config.toml
n_layer = 9
d_model = 576
n_head = 9
n_kv_head = 9
head_dim = 64
d_mlp = 2304
vocab_size = 17371
activation = "silu"
norm = "layernorm"
norm_place = "pre"
norm_eps = 1e-05
positions = "learned"
qk_norm = false
attn_scale = 0.125
bias = "all"
tie_embeddings = true
parallel_block = false
init = "normal"
init_std_qkv = 0.0214
init_std_o = 0.0266
init_std_up = 0.0306
init_std_down = 0.0306
optimizer = "muon_variant"
lr = 0.00634
beta1 = 0.95
weight_decay = 0.0
lr_head = 0.00644
grad_clip = 2.0
warmup_steps = 200
schedule = "wsd"
decay_fraction = 1.0
decay_shape = "linear"
final_lr_fraction = 0.0
batch_tokens = 65536
seq_len = 1024
doc_mask = true
train_tokens = 636300000
steps = 9710
dataset = "wikipedia_en"
MLP neurons of a small language model. Each row is named by its layer, matrix (up: input weights; down: output weights) and neuron, and shows model dimensions 240-303. Each number is 50 + 15 x the weight over its row's rms, rounded and kept within 0 to 99.
After each neuron's rows, "fires before" lists the tokens most often just after its 100 highest values on Wikipedia text that the model never trained on; "fires after" lists the tokens most often just before its 100 highest values on Wikipedia text that the model never trained on. A number after a token or word is its count.

L6.up784:52 47 82 62 69 55 52 48 52 63 30 70 51 55 50 77 45 48 78 29 72 65 67 78 63 39 25 53 62 53 35 44 78 80 45 56 57 64 31 72 83 42 35 77 57 45 61 43 52 27 30 34 42 60 50 47 32 54 54 24 57 60 31 11
L6.down784:44 24 52 80 48 44 49 47 50 66 46 24 40 69 59 61 75 46 47 43 57 35 56 25 69 69 61 55 47 58 26 36 60 61 30 29 34 66 42 65 42 16 74 65 33 73 35 64 54 31 19 61 53 58 41 49 61 22 43 46 52 69 25 46
fires before: "." 18, "1" 14, ";" 12, "2" 12, "," 6
fires after: "1" 29, " " 25, " |" 21

L6.up1745:72 47 44 37 29 70 62 43 59 40 43 33 39 41 26 31 55 56 44 36 51 67 40 26 60 46 80 51 32 51 60 71 73 43 38 51 45 62 73 27 61 62 43 52 41 73 49 32 56 52 62 39 58 56 44 61 45 54 31 93 56 48 60 44
L6.down1745:65 63 61 64 48 62 74 57 55 28 49 31 32 80 40 39 51 38 59 65 49 52 42 40 59 39 32 85 56 53 55 54 60 24 47 32 67 71 61 65 45 57 61 82 56 43 32 68 38 49 48 48 49 42 40 55 32 34 60 45 32 32 63 63
fires before: "," 54, ")" 7, "9" 7, "2" 5, "5" 5, "0" 5
fires after: " " 33, "2" 22, "1" 14, " m" 4

L5.up997:42 67 75 50 61 43 73 60 37 52 51 62 70 31 67 43 53 54 69 39 64 74 77 34 59 59 39 54 77 32 62 67 56 72 33 48 36 43 30 57 45 21 37 74 57 71 77 36 33 18 53 50 58 33 56 63 41 69 71 36 63 57 33 31
L5.down997:32 40 37 45 69 36 65 34 38 67 78 39 60 27 37 52 41 36 59 49 53 73 74 58 41 62 68 45 51 28 54 54 55 52 50 94 71 54 50 48 83 77 18 60 48 60 25 39 79 38 42 42 52 54 55 46 46 51 63 35 56 56 62 17
fires before: "1" 31, "2" 19, "0" 15, "3" 9, "9" 6, "5" 6
fires after: " |" 28, "2" 21, "|" 8, "1" 8, "0" 6, " to" 4

L6.up1846:51 37 47 37 56 44 96 51 41 51 47 25 59 77 48 52 43 63 52 49 67 58 31 77 51 61 41 53 32 50 53 59 68 45 43 49 30 60 57 38 45 40 56 95 58 60 49 40 37 70 49 27 38 31 58 62 48 33 40 49 58 72 51 55
L6.down1846:48 69 43 63 47 50 37 42 65 76 27 42 53 56 52 53 55 64 32 44 66 41 28 45 58 57 74 62 69 67 62 52 41 43 34 37 58 37 39 71 43 64 35 38 53 46 76 46 36 34 62 59 41 69 47 57 47 42 54 18 50 64 47 51
fires before: " |" 18, ";" 12, "." 11, "9" 8, "8" 7
fires after: " " 61, "9" 13, "1" 10

L5.up775:48 38 51 75 53 42 71 71 58 39 46 25 45 41 57 49 60 22 50 50 29 79 26 29 64 50 51 19 55 59 60 23 68 51 66 57 54 65 66 52 90 66 47 83 63 27 38 53 36 42 39 56 54 57 74 44 58 48 69 43 97 55 43 59
L5.down775:47 54 43 34 55 65 84 45 49 23 60 52 56 74 55 89 43 58 76 15 42 39 60 41 53 52 46 52 38 46 54 57 33 47 45 58 61 54 44 28 64 40 51 71 58 56 43 52 51 41 37 44 58 44 75 57 49 35 62 40 57 27 33 56
fires before: " |" 22, "0" 17, "8" 9, "." 7, "9" 7, "3" 7
fires after: " " 32, "1" 28, "9" 24

L6.up1569:45 57 51 48 50 28 53 39 39 54 27 52 57 84 43 52 62 68 58 36 54 26 34 60 61 63 55 69 26 69 54 68 31 66 63 47 61 61 56 35 59 51 47 45 47 73 47 22 33 41 44 45 52 48 39 41 84 41 41 62 53 61 67 49
L6.down1569:58 38 29 14 46 40 61 42 62 33 47 37 61 43 46 54 61 45 22 53 47 55 30 35 44 31 73 32 22 35 35 47 54 56 44 41 53 43 58 59 30 78 22 45 64 50 60 37 60 54 39 44 61 56 44 71 27 43 61 62 58 45 66 52
fires before: "0" 43, "3" 15, "4" 7, "5" 6, "1" 5
fires after: " " 28, "0" 26, "2" 7, "4" 6, "7" 4

L5.up1705:28 59 28 64 49 36 55 38 40 41 59 42 34 49 30 66 47 52 34 71 49 38 55 67 39 70 40 91 32 50 51 27 40 38 60 54 54 47 39 49 59 56 40 37 37 51 53 24 41 73 49 62 63 20 68 62 65 58 50 58 76 53 48 65
L5.down1705:58 59 75 46 64 35 53 54 38 40 75 58 43 51 77 29 59 48 37 56 40 51 27 65 64 71 43 39 72 41 39 41 65 65 42 25 44 31 35 68 41 37 33 36 41 41 82 40 64 57 60 51 25 52 57 48 18 32 41 39 57 51 40 25
fires before: "0" 63, "2" 17
fires after: " " 62, " |" 6, " in" 4

L6.up1738:40 54 17 69 43 25 47 44 45 59 55 52 65 41 60 26 28 43 71 39 52 61 47 41 57 52 57 47 34 77 52 51 57 35 41 75 46 56 70 44 12 31 51 34 26 36 61 42 51 37 64 46 51 40 67 71 51 49 31 62 67 38 64 49
L6.down1738:60 35 44 46 31 76 71 66 40 41 80 70 28 29 77 59 56 31 60 44 43 23 41 30 49 58 38 55 55 71 77 22 57 56 69 49 42 40 39 39 36 47 65 50 52 26 42 72 58 39 61 37 41 43 51 46 66 56 60 76 29 53 73 56
fires before: "9" 71, "0" 6, " of" 4
fires after: " " 83, " (" 9

L5.up774:26 46 51 45 47 55 56 77 44 35 58 63 31 99 50 35 71 40 30 56 48 66 49 43 26 53 60 44 40 60 26 32 49 50 57 50 16 61 51 55 56 68 51 05 54 61 49 61 33 47 51 66 85 75 54 67 32 48 70 54 25 34 64 37
L5.down774:22 52 30 33 70 37 61 43 52 42 45 35 25 18 56 67 58 27 47 43 36 46 50 52 53 69 54 69 36 74 38 35 60 32 85 46 73 51 44 48 32 62 61 40 35 46 34 89 44 62 56 46 47 71 49 64 70 66 57 35 48 30 49 64
fires before: "1" 20, "2" 12, "3" 11, "4" 7, "6" 5, "5" 4
fires after: " |" 30, " /" 13, " " 8, " and" 5, " to" 5, " a" 4

L6.up1073:49 65 52 47 43 51 29 49 71 69 42 50 17 41 22 31 49 17 69 61 48 58 69 45 31 41 66 31 27 76 58 49 17 54 51 55 59 62 35 31 32 75 35 70 47 79 52 80 63 58 31 35 48 67 56 57 77 59 28 52 49 17 55 54
L6.down1073:55 63 59 25 41 53 60 31 49 38 51 24 36 61 57 56 41 33 53 54 73 75 53 41 12 63 61 57 41 50 63 29 80 58 40 28 41 45 78 35 42 54 54 43 37 42 47 57 66 45 37 58 55 76 51 29 32 51 50 71 68 63 36 64
fires before: "8" 23, "6" 21, "7" 19, "5" 11, "9" 7, "4" 7
fires after: "9" 33, "0" 17, " " 11, "–" 11, "\n" 8

L6.up1775:56 56 28 46 44 48 22 60 47 40 61 41 27 54 55 37 39 55 42 30 41 79 63 47 57 42 63 48 99 23 46 33 41 69 79 44 58 43 37 36 67 48 44 45 56 70 73 39 59 40 67 50 34 45 55 32 47 68 47 40 59 46 26 61
L6.down1775:54 50 70 39 50 44 62 54 66 49 42 74 72 61 42 57 66 42 60 50 35 59 40 75 57 34 28 47 53 57 62 71 68 70 64 52 63 31 63 74 38 31 39 53 42 25 40 67 83 34 37 17 82 34 59 40 54 55 42 52 46 34 55 34
fires before: "0" 46, "2" 9, "3" 6, "9" 4, "1" 4, "4" 4
fires after: "9" 53, "1" 10, "8" 7

L6.up1007:66 45 40 44 33 46 61 51 19 64 73 24 26 41 42 38 55 54 51 73 64 64 37 29 20 35 43 44 57 37 41 40 46 47 52 48 48 49 49 51 81 39 16 54 68 55 64 53 65 39 67 51 68 32 73 39 36 31 55 56 48 38 55 54
L6.down1007:26 11 55 61 62 44 65 48 40 41 52 46 68 65 62 49 30 37 45 43 39 56 57 60 45 29 75 79 49 27 52 53 28 70 41 63 67 44 58 74 38 38 81 38 25 60 41 45 26 50 53 54 65 36 63 58 31 50 50 28 60 65 27 63
fires before: " |" 27, "0" 20, "7" 10, "2" 7, "8" 6, " •" 5
fires after: "9" 31, "2" 20, "1" 16, "0" 9, "|" 5, " |" 4

L6.up1458:36 65 59 50 52 41 64 28 28 50 40 51 61 29 39 63 58 41 44 65 80 61 55 40 35 14 56 50 44 60 37 52 35 86 43 58 33 40 42 38 40 40 58 38 44 56 49 51 40 59 68 59 39 20 58 78 61 39 32 78 54 28 39 29
L6.down1458:81 40 66 86 34 63 39 33 66 60 63 81 49 68 63 54 57 40 53 30 55 62 54 66 47 63 49 62 49 29 40 41 22 59 59 57 44 46 27 44 60 36 59 83 51 49 60 92 29 50 83 56 36 21 42 74 56 57 43 26 55 59 57 48
fires before: "1" 75, "9" 6, "8" 5
fires after: " |" 49, "2" 23, "|" 10, "-" 5, ";" 4

L5.up1386:46 39 48 67 69 53 45 37 31 63 30 51 32 71 42 57 55 38 38 47 66 52 51 74 62 49 45 50 56 66 99 13 48 28 61 49 62 35 53 42 71 27 61 36 40 76 80 51 46 12 50 45 41 48 73 39 73 60 48 68 66 58 65 36
L5.down1386:62 60 42 64 64 76 23 32 34 63 47 15 33 43 39 57 25 49 47 11 66 53 26 65 40 51 68 43 69 88 74 36 68 53 37 54 54 69 58 78 53 51 32 17 87 49 51 53 26 31 46 48 52 41 64 52 31 45 60 76 39 59 66 39
fires before: ":" 49, "5" 6, "4" 5, " " 5, "0" 5, "3" 5
fires after: " " 36, " |" 19, "1" 7, " (" 5, "0" 5

L6.up2180:45 55 53 54 17 71 45 45 45 52 64 56 53 44 65 63 48 61 42 44 48 78 31 56 42 65 50 75 47 50 49 44 35 65 40 35 49 38 64 53 32 24 29 74 67 56 88 67 58 29 43 58 51 45 24 32 60 52 48 45 58 41 34 19
L6.down2180:49 65 33 43 58 67 41 39 52 77 32 40 57 33 52 52 50 37 52 54 70 34 73 57 65 38 23 53 78 60 64 56 65 56 59 30 79 60 68 61 44 68 36 58 33 43 45 47 30 58 43 44 46 53 46 58 49 55 45 46 42 53 61 51
fires before: "0" 16, "5" 12, "3" 11, "6" 10, "1" 9, "4" 7
fires after: "0" 16, "2" 11, "8" 11, "5" 10, "3" 8

L6.up2155:47 35 83 22 46 53 29 46 48 24 47 73 44 69 48 68 45 50 58 54 37 36 16 39 34 71 29 48 54 61 50 61 00 26 33 30 39 45 44 36 59 49 51 34 44 37 49 62 51 77 56 46 55 41 69 46 42 55 34 49 69 53 68 56
L6.down2155:78 36 38 35 41 80 42 34 50 48 42 64 53 64 56 36 72 62 43 22 64 40 61 73 37 62 53 55 26 42 54 79 46 38 58 38 80 52 77 73 49 29 47 33 39 38 44 33 53 72 37 66 60 46 63 14 48 37 46 69 71 25 64 34
fires before: "." 44, "0" 13, "2" 6, "3" 6, "," 5
fires after: " " 41, " −" 12, "1" 12, "5" 7, " +" 6

L5.up330:41 38 32 46 54 67 61 62 79 62 51 24 58 57 57 74 67 55 86 48 53 51 50 49 25 56 52 34 67 37 43 52 36 52 69 40 59 43 32 59 54 42 38 68 33 39 42 62 23 61 44 42 84 42 56 47 52 47 48 41 59 41 50 80
L5.down330:47 49 37 75 66 32 54 64 63 39 57 67 53 30 52 35 45 44 39 66 41 45 35 55 55 40 79 42 38 60 81 64 72 42 37 42 37 39 63 58 62 31 30 29 45 34 61 51 61 61 64 43 49 61 83 48 27 38 62 25 40 50 60 58
fires before: "1" 20, "5" 9, "8" 9, "6" 8, "9" 8, "4" 7
fires after: "1" 46, " " 10, " in" 6

L5.up1157:54 42 48 61 52 52 80 36 73 44 38 65 58 51 56 36 56 67 62 38 51 35 61 73 37 79 45 75 63 40 63 62 52 35 71 59 21 44 53 73 45 21 71 67 56 47 71 45 64 35 31 64 21 55 55 60 81 32 41 66 57 45 69 72
L5.down1157:54 35 27 78 68 17 72 43 55 36 58 48 56 50 39 33 65 54 60 36 47 50 53 74 41 53 38 64 33 41 57 90 63 40 69 29 49 34 55 51 65 30 49 57 46 40 49 41 56 86 43 31 28 41 62 28 46 51 62 52 52 31 59 48
fires before: "9" 24, "0" 22, "2" 18, "1" 9
fires after: "1" 26, "2" 22, " " 22, "," 10, "0" 7, " July" 5

L6.up2217:69 64 42 66 35 53 37 56 41 40 52 23 62 48 30 35 45 60 18 54 36 56 39 39 48 51 29 50 36 43 65 34 65 53 49 42 51 26 50 19 34 49 17 38 49 37 38 56 33 54 39 65 56 28 71 33 67 41 32 41 45 58 53 49
L6.down2217:74 38 83 64 43 72 61 57 40 79 54 63 45 54 48 33 63 36 52 78 77 64 63 74 49 33 48 58 79 59 67 65 57 64 46 44 69 40 46 61 50 47 43 36 65 63 42 15 36 41 60 64 31 83 48 53 31 49 44 65 23 38 34 45
fires before: "9" 55
fires after: " " 47, ":" 5, "–" 5, " |" 4, " (" 4, "." 4

L5.up871:48 75 87 63 51 71 89 42 44 53 31 51 42 54 48 57 64 66 45 85 63 65 64 59 45 48 31 55 68 37 82 51 57 51 20 46 65 54 68 46 72 30 66 49 46 65 46 50 54 57 41 61 32 43 29 21 54 39 62 50 68 36 47 58
L5.down871:37 38 66 28 42 31 32 69 15 51 50 59 44 44 55 45 33 99 60 41 58 71 26 49 73 49 67 41 33 32 69 48 37 78 30 40 63 59 39 44 33 70 51 26 71 57 33 36 36 77 45 85 59 30 76 55 54 47 84 88 42 53 63 68
fires before: "0" 23, "3" 13, "2" 10, "4" 9, "1" 8, "7" 5
fires after: "6" 24, "0" 16, "1" 16

L5.up1888:57 41 53 73 55 28 58 33 50 56 56 33 18 24 42 39 46 39 41 59 26 41 36 42 59 51 53 58 51 59 33 51 58 32 56 66 44 31 69 44 46 52 71 58 53 74 50 37 47 70 89 53 32 48 45 45 48 53 36 40 70 63 51 51
L5.down1888:56 64 50 56 39 40 23 55 41 67 56 72 28 56 70 55 54 49 50 65 58 44 67 34 44 55 59 41 47 66 33 84 59 77 28 36 55 30 63 41 56 41 38 40 64 46 54 60 59 41 67 66 63 71 67 79 46 40 26 57 54 57 73 42
fires before: "1" 64, " |" 11, "4" 8
fires after: "-" 20, "1" 15, "|" 9, "," 6, " May" 6, " |" 6

L6.up2161:34 59 70 59 30 45 65 54 34 47 47 51 37 37 32 24 36 65 64 46 58 72 35 48 50 79 60 46 56 23 54 54 43 53 60 51 33 68 42 42 37 54 53 37 42 94 30 57 42 65 38 57 58 59 43 31 45 45 29 79 42 75 63 24
L6.down2161:44 70 34 20 62 49 47 48 37 51 71 20 55 56 57 40 58 45 63 41 21 68 47 56 51 22 59 65 53 48 57 59 53 61 46 80 29 30 38 62 33 45 58 50 68 56 47 43 43 72 69 59 65 53 25 61 50 60 24 28 66 57 47 52
fires before: "5" 30, "4" 24, "3" 15, "6" 7, "2" 4, "7" 4
fires after: " |" 47, " " 11, "1" 10, "|" 5, "0" 5, "4" 4

L6.up551:49 69 52 40 34 65 70 59 48 49 34 52 72 46 64 53 59 64 38 77 66 48 51 36 42 65 39 17 60 61 69 49 51 62 44 67 50 53 44 28 55 63 47 21 70 42 33 45 34 81 44 42 32 42 72 69 54 38 52 50 44 48 63 34
L6.down551:34 52 49 28 50 69 35 55 83 58 54 63 37 48 48 59 50 73 66 48 26 40 41 46 60 42 49 50 61 45 42 48 59 65 63 55 64 53 52 52 35 42 60 55 61 45 55 15 49 26 22 35 61 54 38 54 56 50 39 53 48 53 45 57
fires before: "0" 87, "5" 12
fires after: "." 27, "6" 11, "4" 8, "8" 8, "2" 7, "1" 7

L5.up1654:54 58 80 47 32 45 56 44 96 62 75 39 63 55 48 34 53 35 48 29 26 73 73 38 56 57 73 56 64 35 49 52 34 62 64 52 37 51 39 49 70 58 69 33 20 69 56 31 76 47 24 33 36 27 43 42 54 61 51 54 34 56 60 61
L5.down1654:58 47 49 46 64 76 62 50 45 65 67 71 25 50 30 51 36 30 68 43 63 39 51 47 74 52 39 48 78 43 53 19 59 50 66 64 54 74 56 39 43 78 59 47 38 62 48 56 64 63 61 23 58 21 18 76 34 50 57 57 67 63 56 50
fires before: "," 40, "3" 12, "1" 8, "4" 7, "2" 7
fires after: " " 48, " |" 26, "1" 4

L6.up2185:45 75 39 82 72 55 42 53 41 29 37 47 49 43 45 17 40 64 50 75 71 47 64 67 36 73 52 58 34 58 55 45 32 59 48 53 19 45 31 45 41 47 47 43 39 57 40 90 12 69 34 64 34 68 58 54 57 36 64 54 39 84 73 47
L6.down2185:33 49 69 31 57 59 49 43 60 71 56 38 39 42 58 70 40 79 38 33 50 23 63 48 51 45 37 58 80 53 55 40 44 48 50 39 33 56 34 55 48 80 42 36 54 39 52 46 64 48 59 37 31 75 31 57 71 70 45 46 46 55 51 63
fires before: "9" 69, "8" 6, "7" 5, "6" 4, "5" 4
fires after: "1" 78, " " 12

L5.up1042:57 43 27 50 65 27 35 44 53 58 48 54 39 54 26 45 32 71 16 53 57 51 45 72 64 28 64 65 47 46 52 74 59 55 42 51 50 55 51 49 73 44 63 33 53 52 59 47 49 73 54 52 53 44 70 53 37 54 63 17 31 60 67 51
L5.down1042:57 65 61 50 16 46 32 70 33 51 54 54 59 59 70 53 36 35 66 35 37 71 43 63 56 39 62 60 65 51 48 26 40 69 52 55 29 51 50 58 78 46 24 56 39 38 13 48 68 24 40 53 50 63 46 69 33 33 73 52 48 53 48 33
fires before: "0" 33, "9" 10, "-" 9, "2" 8, "1" 6
fires after: " " 52, "2" 9, "," 5, " and" 4

L5.up485:39 35 76 47 87 54 53 27 50 71 54 65 53 67 54 35 45 58 80 72 66 84 38 59 55 97 75 36 34 38 83 37 55 48 45 37 39 69 50 33 40 24 55 39 13 65 49 45 83 62 24 46 56 52 58 45 72 48 71 33 33 60 30 42
L5.down485:59 52 40 71 36 44 31 57 25 68 82 54 38 38 38 59 48 38 54 34 57 63 56 62 55 46 32 47 68 47 56 64 70 61 67 43 35 34 39 37 87 59 51 55 75 52 42 46 52 70 68 50 50 65 62 24 64 69 23 52 66 44 34 47
fires before: "2" 78, "1" 19
fires after: " in" 17, "-" 12, "|" 11, " In" 6, "In" 5

L5.up2152:36 26 50 84 32 54 15 38 47 44 65 64 66 71 61 70 68 63 63 78 44 43 47 41 18 52 50 54 47 30 48 25 49 51 42 37 30 74 68 21 42 35 43 31 78 52 51 67 37 45 42 51 48 52 39 38 54 51 51 55 63 55 40 67
L5.down2152:49 12 59 50 52 46 85 56 68 49 36 55 40 56 44 83 62 59 56 58 44 44 53 56 39 27 49 49 53 62 53 42 87 60 59 33 50 28 31 32 41 55 60 42 55 31 24 66 09 60 51 62 35 44 49 40 55 67 51 51 51 46 59 54
fires before: "0" 71, "7" 5, "5" 4
fires after: "0" 38, "," 33, ":" 8, "5" 6

L6.up326:44 55 29 62 77 48 70 71 61 45 62 65 63 70 43 81 49 28 58 22 23 49 55 37 72 39 63 83 52 67 64 75 30 52 32 44 47 76 36 44 73 45 57 61 33 57 34 73 63 49 49 84 80 50 46 25 44 63 55 70 47 37 38 63
L6.down326:53 36 61 32 35 43 64 55 55 32 33 49 69 33 56 80 76 91 73 67 25 41 86 59 39 81 43 39 58 60 48 63 32 39 54 37 57 44 22 73 59 52 71 41 62 53 69 44 32 43 61 43 38 62 44 46 20 55 56 68 40 38 66 45
fires before: "7" 32, "6" 28, "8" 18, "5" 14
fires after: " |" 69, "|" 14, "1" 9, " " 4

L6.up284:78 75 31 33 81 47 45 59 32 39 56 39 34 52 75 53 25 53 73 60 59 44 56 67 20 53 41 62 41 50 49 56 46 64 87 44 47 54 34 31 57 76 66 50 23 57 28 63 39 47 37 42 35 43 54 64 59 56 79 25 47 60 54 60
L6.down284:57 60 53 45 51 55 21 59 68 29 35 57 54 44 67 48 45 54 46 59 24 73 31 50 45 31 70 43 56 52 33 31 55 19 51 31 65 36 35 48 34 42 50 48 68 33 62 22 84 45 48 52 65 23 67 65 60 66 59 53 35 62 51 29
fires before: "0" 24, "9" 11, "5" 7, "4" 7, "6" 5, "2" 5
fires after: " " 77

L6.up66:46 68 56 50 81 41 44 24 44 56 50 43 35 50 84 59 21 46 43 35 39 49 32 38 54 34 78 28 40 59 99 63 51 49 51 42 81 65 54 43 66 46 57 70 53 42 50 40 38 54 18 80 58 87 40 39 46 43 55 63 43 51 29 69
L6.down66:36 65 33 29 03 15 45 62 70 63 60 61 41 19 68 54 48 59 28 34 72 29 40 70 53 75 35 44 68 61 45 27 62 56 75 60 53 54 53 25 61 88 52 44 50 47 79 65 48 57 34 37 57 50 65 55 34 58 66 32 39 59 50 50
fires before: "0" 48, " to" 7
fires after: " " 45, "==" 5, " in" 4

L5.up364:80 48 80 53 56 77 68 61 23 82 29 63 50 75 58 52 30 56 46 38 78 60 53 47 48 51 91 66 53 39 74 42 50 55 33 42 35 44 35 52 44 48 22 55 67 63 24 56 71 37 55 64 68 56 35 47 42 69 74 38 55 41 49 45
L5.down364:62 21 56 33 31 54 52 62 49 40 66 54 59 52 99 72 57 30 54 35 44 59 47 52 41 51 50 30 49 71 67 59 66 53 46 47 35 43 48 41 83 61 34 45 41 29 33 69 51 72 40 61 44 53 78 34 37 68 56 40 38 39 52 45
fires before: "0" 17, "6" 13, "7" 12, "5" 11, "2" 10, "4" 9
fires after: "3" 18, "2" 17, "1" 17, "4" 11, "0" 9

L5.up637:52 54 70 40 46 64 40 38 73 59 43 45 65 47 23 41 48 41 55 33 49 73 33 15 42 36 62 58 55 19 33 53 41 65 44 81 46 62 54 40 38 60 45 53 50 65 57 55 31 48 38 37 23 45 57 59 79 44 34 16 67 69 56 56
L5.down637:37 82 47 60 50 53 49 60 64 32 76 21 89 44 48 57 47 57 77 44 07 47 35 47 60 25 44 22 46 57 16 49 24 46 34 30 47 59 21 47 39 76 51 63 26 78 65 16 74 38 49 56 57 69 70 55 24 48 54 43 48 86 37 51
fires before: " " 74, " of" 11
fires after: " in" 37, "In" 9, "3" 8, "4" 7, "7" 5

L5.up1456:33 41 62 82 58 29 67 47 09 69 82 45 36 23 51 44 48 69 66 48 61 63 16 72 47 42 50 63 34 36 61 46 45 30 52 41 46 62 46 57 54 64 27 34 48 54 48 63 54 49 69 73 40 54 66 86 23 41 53 44 53 51 51 74
L5.down1456:58 26 40 46 42 49 44 20 36 56 67 28 67 43 45 65 66 60 39 38 40 60 31 59 58 16 44 30 35 61 65 48 67 30 52 34 64 29 68 44 47 38 63 57 69 48 56 53 73 40 69 46 71 56 30 47 30 38 50 71 76 56 47 33
fires before: "1" 27, "4" 11, "0" 9, "3" 8, "2" 8, "8" 6
fires after: " |" 50, "." 7, " –" 6

L6.up201:39 38 33 62 67 60 75 47 54 56 60 65 31 67 68 43 32 90 56 57 55 73 65 25 66 49 49 57 39 37 48 37 52 57 59 53 42 57 37 46 43 64 44 57 45 39 54 24 22 32 41 28 49 54 34 56 31 49 43 51 45 69 64 19
L6.down201:39 58 72 43 60 33 54 55 71 47 22 57 31 49 70 27 62 44 71 56 77 41 54 57 32 28 52 62 52 52 63 45 42 78 51 54 56 51 61 68 56 50 57 23 50 40 56 60 28 50 45 37 48 50 79 59 41 36 64 48 27 38 52 79
fires before: "9" 58, "0" 4
fires after: " " 69, "–" 5

L5.up610:37 56 44 38 46 30 43 50 43 47 55 34 18 56 53 32 30 75 59 52 60 87 69 62 30 33 56 57 45 55 44 32 62 48 29 49 63 50 61 64 47 34 47 40 31 59 60 79 46 55 49 27 53 83 55 77 22 74 43 55 63 66 43 68
L5.down610:48 24 64 72 56 26 58 71 71 47 29 79 41 40 64 42 43 53 60 56 57 66 35 41 66 56 68 65 36 37 57 56 50 43 27 46 41 48 52 54 63 61 52 59 56 59 71 40 50 40 46 45 69 28 31 52 28 47 44 77 68 54 67 43
fires before: " " 33, "1" 14, "0" 11, "2" 10, "3" 9, " (" 5
fires after: " |" 18, " /" 16, "1" 7, "5" 6, "4" 6, "3" 5

L6.up1018:27 50 67 35 54 47 60 51 51 57 41 59 53 59 75 68 47 60 83 51 66 42 43 40 64 35 49 61 39 54 89 40 62 28 47 41 56 54 41 38 45 66 55 34 30 48 25 36 69 25 30 58 75 62 25 53 11 35 54 68 47 54 63 33
L6.down1018:48 31 38 72 37 84 61 25 71 74 18 29 45 68 69 54 11 51 50 47 55 52 49 75 53 23 74 59 49 50 44 24 17 62 55 56 54 53 37 70 38 53 59 60 36 40 21 45 32 28 73 75 32 53 21 20 72 60 29 53 40 42 48 57
fires before: "1" 27, "0" 25, "2" 13, "3" 9, "4" 6, "5" 5
fires after: " |" 38, ";" 32, "2" 6

L6.up1637:70 33 36 73 74 49 88 43 57 45 39 41 47 50 48 27 18 61 54 20 66 63 66 52 61 54 40 42 48 66 55 75 48 37 36 53 57 38 44 73 61 13 58 44 56 47 21 35 78 48 46 39 30 28 57 62 56 48 54 49 65 69 52 42
L6.down1637:55 44 41 48 54 31 33 45 27 53 74 48 60 21 45 47 47 62 78 49 39 16 64 21 63 71 40 39 69 70 39 61 47 55 46 69 70 34 45 66 52 77 67 72 59 41 61 52 38 49 29 45 31 62 15 56 32 68 33 58 65 43 48 54
fires before: "9" 72, "8" 8, "7" 5, "5" 4
fires after: " " 78, " the" 6, " (" 6, "1" 5

L5.up703:44 69 40 45 82 34 47 21 29 75 37 09 41 33 21 36 18 54 57 38 35 40 47 44 44 58 31 60 26 48 67 42 78 34 75 54 43 42 33 72 94 73 53 63 74 53 46 37 38 39 44 54 77 36 56 56 54 25 63 26 57 64 25 62
L5.down703:53 70 42 60 50 34 31 78 50 35 37 71 22 45 58 52 49 62 41 48 38 42 46 52 73 29 49 66 43 27 47 63 71 51 53 83 75 42 49 30 40 60 58 51 48 44 37 49 51 46 69 30 51 45 65 32 35 50 52 39 63 62 34 40
fires before: "1" 18, "6" 14, "2" 11, "7" 9, "9" 9
fires after: "1" 69, "9" 10, "|" 4

L6.up433:55 23 57 63 53 34 79 43 57 53 35 35 64 59 44 45 26 61 28 74 57 54 51 57 27 61 48 67 41 38 55 26 57 16 64 40 23 53 40 52 42 69 50 52 64 48 50 50 31 28 48 61 28 65 58 46 34 50 80 46 16 45 53 60
L6.down433:99 72 36 29 53 38 37 69 43 57 63 57 45 47 23 32 48 69 59 60 72 83 69 46 39 33 67 48 30 56 62 70 46 45 43 28 50 59 70 42 43 48 58 35 54 46 66 66 50 81 70 65 57 39 60 59 67 39 30 35 80 55 27 50
fires before: "2" 52, "3" 20, "1" 15, "0" 6
fires after: " |" 36, "|" 14, " " 10, "2" 7, "9" 5, "0" 4